config.yaml
d_mlp: 512
vocab_size: 2048
activation: "swiglu"
tie_embeddings: false
MLP neurons of a small language model. Each row is named by its layer, matrix (gate and up: input weights) and neuron, and shows model dimensions 0-127. Each number is 128 + 32 x the weight over its row's rms, rounded and kept within 0 to 255. Numbers have three digits each. A neuron's up and down rows have the sign that makes its largest values positive.
After each neuron's rows, "fires on" lists the tokens most often at its 100 highest values on Wikipedia text that the model never trained on.

L6.gate402:163070109122145094142161141106079068125138110178087159162116105091164098128075079135097131156186158172167061100149123105124113148136146110123121145160132148181124132139126106105155156147180143134123170153168138085129185144128119099101096077135089138112142102109110138115170161088125126161125159115108097072108138111178062102169051158170110177126108117164079156094117124109090065121159
L6.up402:090214121107106129144186138142055172150161102145133134069125064105156120163057157171095124142111113114112123165156123078082131195111101105169142106130137143055116144103069142165110127198153116078129104104132135078160124186118088108101176104102128108108129102136072171120155124085122137109178126130134094073108189101131130136128135118125155128120158149132122089144176166144127086181127
fires on: "ig", "ul", "ib", "b", "ald", "ond"

L3.gate80:120165142150196116135133142174102139136113100126115123060111084097146120141094139167108089089111147163121179111186161144149137127150112136107148124110178170150071168171126143119109118180133148172112110121141152127118116136177192139125119117126180157116137080124176114095134166152096129130158068141140155159173103050149162164098097072116118101138119089198139075178158145136122144163129
L3.up80:180083096129113123087099152156112134125080069116085192096116149125104155174147105121134098095136164172146119151128110107148148178143130107133086127147192116119150152208143171108146136130151104156036118123126193128139117090173160038175076123167063056106164097131115092151099119176119087087140143183131162100155082102120122109141092122127148159110103096128089147114133174155174114139104
fires on: " then", "ly", "ently", "on", "ually", "ially"

L10.gate280:171078161089176146214127149131151079128121183133152138104174148117187097140102121109114081116168080092131095146159158112118137127116146118147156147201150136081155138118140100107145155114102136080131136175061110106128143117154156135138127122142082176091140101110172149092080160180127105113118088124174130052121089138076143138074120105081125094119101125136148126159128162119138131170150
L10.up280:139147142116112095140109153160133090129191157133087125137110090092131103062093134106110076119139143084089109146150178166121078100125150142118175119127108117092172130127103134128124147115117097080111153076149146137117161176152083132095102041125150163100190177103147134157146052108116103074123141134080175097159112108117111136117142074124109168147163150142127095125212202082114086082141
fires on: " c", " to", "ing", "ins", "ed"

L7.gate315:136146122117170138095155106104132137130119124047151186128080049185148177102134116117142105071126084091175114159122092110146120089142161137189082146120112100101137168087177102061094133137123164143148125112106101159149093118116150167140156121086106185097118117130169131134125144194071123063122135179124123093186174132097104075191147109142174056118119186132132162138119161143156126139142
L7.up315:097147117098137116184168021104141118140159085171141112131149127106181155074138132112077107115155120074133111140124068124127110146136119093135117123150111105181118112108216099115139133119091061091182142116161088116097116149111150143133096104108125167115076121130129090125139119133128137122062147156077053142072177141200135140140148143053159145207097163151150130079128078154126126165108
fires on: " f", "ed", " Sup", " sup", "ing"

L11.gate464:178089118150079132109075166096104126145110181111152122127086146184110147128073104191164116099107147151122079120099185163100132129219095203094139130125182073099160169086124075105165110169101121155176161198086129175114142054139124150102135091129177149108083158100078133119171089119121148179143086139170099114144111131117134107155126110133144149167151124114097136155209095137116149116171
L11.up464:086099115168074112156106211090135099152143145130107070053154125155097147151118106185091173085085115097185097152150131180203079168127144140124113147108148104113127164124157129135161080129127145117160125119121163185135134140137090062134104096123180126143155090161147154133096114170135146117109106137117140131128080116159145115112122138156120171084114120110089130174140090133099165147084
fires on: " |", "m", "th", "–", "z", "H"

L2.gate126:089128177131146115158150212106122103112215096102141108139129101150182126119091159142135122128170114178081096079125068081124114127134115141111107122172144153137135133137115180164138125161096097136152133160153143139186131085124116076067131104165088140135132155176113121115095110186089155109134149115127186144140136135095138120186142108147110105079148106108101091139165112158179139124191
L2.up126:138088089080124114116123068120157124148110123132117150128118113189059114136133084098149127078148123123145077228164114135133166132157119167101140141086084081151119101157216160181119112096131161144130154100107075137022100081150152128160100124152139095051128147120164099078121123126086120102093134111083093120167145094159107079143107160138092110149062136160137126143114167108075121107068
fires on: " found", "own", "ed", " began", "ous", " up"

L4.gate224:115106176100114136148088103154123094169156117142184121132188127115178132123126157107072148102178137092102142158081102137116075140133157168134124120143167055179154134141108004106144133126141122101145109127160141115102159125119083125126084127107101130097092077128131114094129135112190073127135122143143126093117128146110169130141136090113076128113153076152174100142175087239164137168160
L4.up224:107131157154115123117100109093221125125140099146106106163074176124106112108147143157098117073193144099130116089108166075163138107111161153118104118140142109150075170117175115153108174181154121128085148132127074121117121128128179051113161194087124148147142127192108155086149117097130148108155129124165129093104109094146191148056135135172088073129129085172110055160150158120158165112070
fires on: "ed", "ot", "ut", "ing", "ted", "ended"

L4.gate70:095075126062161123147170121113129119102135111090064144169104098126095122172108130161156032090116087141196084092158146128103156128134184133091147143135102096122116143132137124131071178086150131209085153140096083125103118117195121107110172043114138123136101174132150168121101066124138088100120142120099163155140134097135163135202072140143085131111085068096096075143123121156160156116124
L4.up70:121142051103154105106158105159121057107178155110103059111168111118101154115167130116148109144087105081110111106065149079165057151157115145095161121084065049170148148130173195168119091157142151114112094142146099112158131076075177120168104132174096130084135111219165110072101163143047098081143165122154136128110176069132130129071168138168127158115126113165146068076131146110122156126163
fires on: " writ", "ld", "ed", " could", "ous", "ial"

L11.gate135:190138092036143145162163093108095078137101048129150100144125115131136105141157151161125109071189090108099111107171143096146119083106160173117167180175162158137126176168131173081175145119115132164120122096111170144078121109128110139170110153139109101083099094117150071132095171171170114133180138109125113100169137067107165162160109149077093132152179089175086116155201102083142157164154
L11.up135:211154166152140172147137082097097097066159110156177113137142112081170140129111148114086148108145158138058152045130201079109093128188174136122107059111112119107098076162068165117153130096088125094148142128109154120194168132188137090131129059143135147096119166142150110103145167175169134084133135128075165089055140139138093127117140117146130135121169080128117160180152164173168132134107
fires on: " to", " not", " also"

L2.gate487:129131097156107138120124140101126143149190128110142112068093040124128141107124158143094132154124148179122150161180089121144127066150110103137157126116075099157146100180084141074134179135164126151158122103151144103150114027239113116143107136100171116107162117126178085141197140144133120198174126098162146138180106105097112180140128087115148163114111119178157103149190170099129164167099
L2.up487:115148112206189172086090108119157188122149157117109129109048143103136115112196117128089128092150112241083111087108097074160148111126088148156084112104153080092119078195122061183099123135158149132089149127102123133106172091153110122094092115112149074137138129114105156105163190074143126101118101129157089139069103071160122091109178131115146209121112047153097146101148082134114120097134
fires on: "uc", "c", "sc", "ct", "ert"

L10.gate92:126137100128125087133158117167066034101198078163142150149122105126159126167103119139121101088148136168056089077138155097124108128168187129127168109188129114113119162169103112107159122168166141128206108158140157092140127107155133159183137078145074145077137137150151053084128109126166129136142136168161120095080150112147104110106126163099144157125111094115086074152130094131171102120118
L10.up92:182156085148106129166159119048127112104068090166180143193091125087107152057168205081156076085144131150097103128157197098131121089087145157133210128120092171176095129136156123130119174090089139091166101157137182104087108131102126106127144128115185081134105151155145141100111117116089173179155107137145088086191105094147119149133207113103123099127169080132127125105181149156150149163112
fires on: " to", " not", " also", "ly"

L2.gate427:150141077101132127129120146112169102086108074141077118094082108164143159148090131135066182087133108153062100088144162161199110146125120113118149105089176063120086104178101076083115118125081131169063138111097137137116141140137174124099144107150140051089158108140111093130062114125099156248150051119114141147130081124100117102099041116109101151099110133167133138106143176142112140102127
L2.up427:162128087129123127077089118139126114160166076085099148132101069179144170162123126151132112104118139117132196147150124101102222149093145126181144105062170111112103100174158107115127086189143105143178105103055070118108138156170134117107178131083109118131174149168141155133123099186108146157118146204142122126134135128080143087100095130154155118057143148104119168159160133119114094149169
fires on: "ly", "by", "on", "land", "we"

L11.gate225:193051169150178137089183188137138113052118138143114105106086067144173108106093106126081154141146043082102118174135128173140123144122116153173133183170136077113185193156174102140107091116166136103147131119125126175122096149091171134148155024139144132093145153142134111088128124094165073090111126129086088141092136140150148114137116113115143158145145139105131107111198147146168172178163
L11.up225:078145158146111093159103169137132144156171087141171159147138185117181114097169105189137089176174088112140121124139044117127108136137184122097093152148118129174134139106176097106183055108095129141101142133147103184134156116122145141157060067122097168114156131121161118107124075126137138074050147122067143128083123101113109127180139141103113126147090101121069124150148127154141164080121
fires on: " in", ":", "ed", "ing", "|", "eat"

L9.gate100:135119140053160106127177091169117138129063130132111115082121089133148099089122135079125071065053082151126161081108085173152116065160116127146177101119172118110090160176116154079174179117182145158130099120147155128133092153104105150119148147103141167123139081136112123131117168111113193124145122198152115106157130144136113150172146092106164135141141147196106130172094101142174165153137
L9.up100:101108110074177158129117114132186100105147168181104142091127116112146139105132132131108136083134196205115112111140158123151106108187141100096137077111085131099094083124139169121167120089197101144136121126144141116107156079156081173136120132113191122099146138087191052150181122132098176149181165112132180111160158152156149185118099080126134135173127110150082139107117126117094136159095
fires on: "le", "al", "ra", "ven", " family", "or"

L7.gate162:161146119110182131102128141102063171117083106162157099112193156111142108062102102148090085136116103104131120119119055112101154122101143105188128141167149151173149158170070153170182132191121137138061168140142153138187133079130163097138118122101176118112159176123132084106136163147150116161129108195117102145151142133066116121146029144159176174168120196125174117167105120140173144138140
L7.up162:123133165139122151166161114092131155146146131112128156121202172139101097145195108134077156152146136125138110131155114166146082141110089161192126151184146083175030129176096132160182122074077122073120230140134166133180135107142124175161157136121132117158099128074135085110074105185125094103118094091103095073121138132104121149077057100116119119146154150126091079144115053123155148108100
fires on: " such", "b", " =", "ast", "|---|", "irc"

L11.gate35:196198120170115154160117114153134130141142165160122144136171132088208084186064128124141112098098149175129117133140211130166162074137157115175153123168134136117116197113129088050060133184139138131089141153144113154171120129166179158125130141112149110084102078134127075137151113111148099125092064124123075146177099131134132139079128100093124149206046116171135120119112085139108129156138
L11.up35:182107085123118112169121143045140143093099100101126114120107099149087087121076044157128085113143137149067140120129111128117136133115113157110136132135144141068137146169081102109132115165183103149139136135108090154087205088138119170156111076146138071142106164141109185114094149124101133148114086186114096148150095174111207097127063132143130082096111098087123162122120109075117142149089
fires on: "ell", "u", "r", "ab", "ib", "ig"

L4.gate39:185079155148148113090100108147137115149113105129157118137158150108157166148129135068123143159127188119137038169170125114145174178164114154176187123135168119155168143135148051146146126186117145118111130179148121135110159097118154169124094161113102125122120168156151125140149129144088062175183109151118087136082181124130129108097133141084128125147140134092153102193119098183126105138156
L4.up39:167135146089147115149073105131147145117161105099142147116124088083155106117176150117160082146202193129086164149060171133124167158097126152151147101126117123093192152101174124109108115122137090127124144149161038162147147119179119110113131074146144121099153156137158108059145097115088132090149074107105141114131132158188150143135193130129153185127112069133138074145118145154148110106161
fires on: " such", " known", "ike", "ing", "ed", "ul"

L2.gate33:119197198106163127140098147096207117122104152128153151082093122074133207134147092118168124152120140140120142101112145125110181116167163121144110172081093099155195127136080119057173129141122137130102106131138158106122087136128135174099136145121140114077082117117097052158136121079207147194156060116138156064110126092139076106110100089099120113160155101139114100085150101146135200127121
L2.up33:121186114112128123110097179132116097110088122094126142129103155088210142084229178103149077149135029063097158140109107113089142154082128146160094127202147083099136144178112109145140098093152136170123121110168172096126113124122136164124224122156127115121182075082160124101107154104185100156112084100144177091139120170126112141103158138113174110113099171172085109119097207141162130152125
fires on: "or", "ing", "duction", "ad", " Air", "a"

L4.gate247:154073112093118134115235140143121157073105146164110144121132157130221162136125131076164080124114119095125082126122189114165121195104094094125133144153113100100106110102136106146119109056086107108060145120065152155155167120115175138076110052109134175123098138165128085122126154143137142115090138104146119110137115141146108111146139102106107133042070080187148161175070105164090131109153
L4.up247:110148098174114185072175145106092097135070176097095184128122092107102099108152122118129108197157128152180112159090146126130144137117081102129050167141120172140109071135066167193104078131154140105149120107168246123152161122154094157093139073130140094090144188154136149182101177101121166117125159148111110076176189127132142088127095086085122145115079137137094126120102143100140165092146
fires on: " ty", "ty", "y", "ony", "ble", " it"

L11.gate503:131131143171147167165127107114111142179174154128158148139143176071089091111121120177133120095144074159152094109084157155149115139119153122111177171165180086107121193080120117156100116151157149139086133193114099218184096119099175178096104180128114096126142141174136169120103158122119125061176115141159118056143174132164104163157131147170143133159139110086193106159187101094118137156145
L11.up503:135116104107095104108146102129114166143072147076128081166099152135103153151081111113060192151076161151173137106095150199104153116150122117116112168137189110183192148043134117164180107175113164155130154124110188112111143146061077097093093109163143122089117136186114163092054099167103144132151097167170142158171117128151092101153144113140094142081140097084142109146120083138099076122162
fires on: " (", "z", "H", "k", "P"

L9.gate20:201125098144080183134123122071166136075177110121170101123143134133189106135088106212145071145127138138117147137133142141108152113166169140132181083117141151096144175147061138109130130215133138167098159129110127148149105036093151170116098135157150120096132189185113086131142151115142187164067076132144109091090125149117094151137116103070191143142098080173132122153128181143093118101120
L9.up20:161097148216117138120044060079102167143220086130131106136237146143110098121104098157125090103144134073072120129087124096099108148142155132145156077160142160164118116140120119158114169088094130045157148111101138168144189145141160111156160117182175023103160122099090145134101113176125079099146175167111110127112099126135126142124106155081123122158132102122049081144105197125103140141086
fires on: " who", "ab", "r", "b", "u", " such"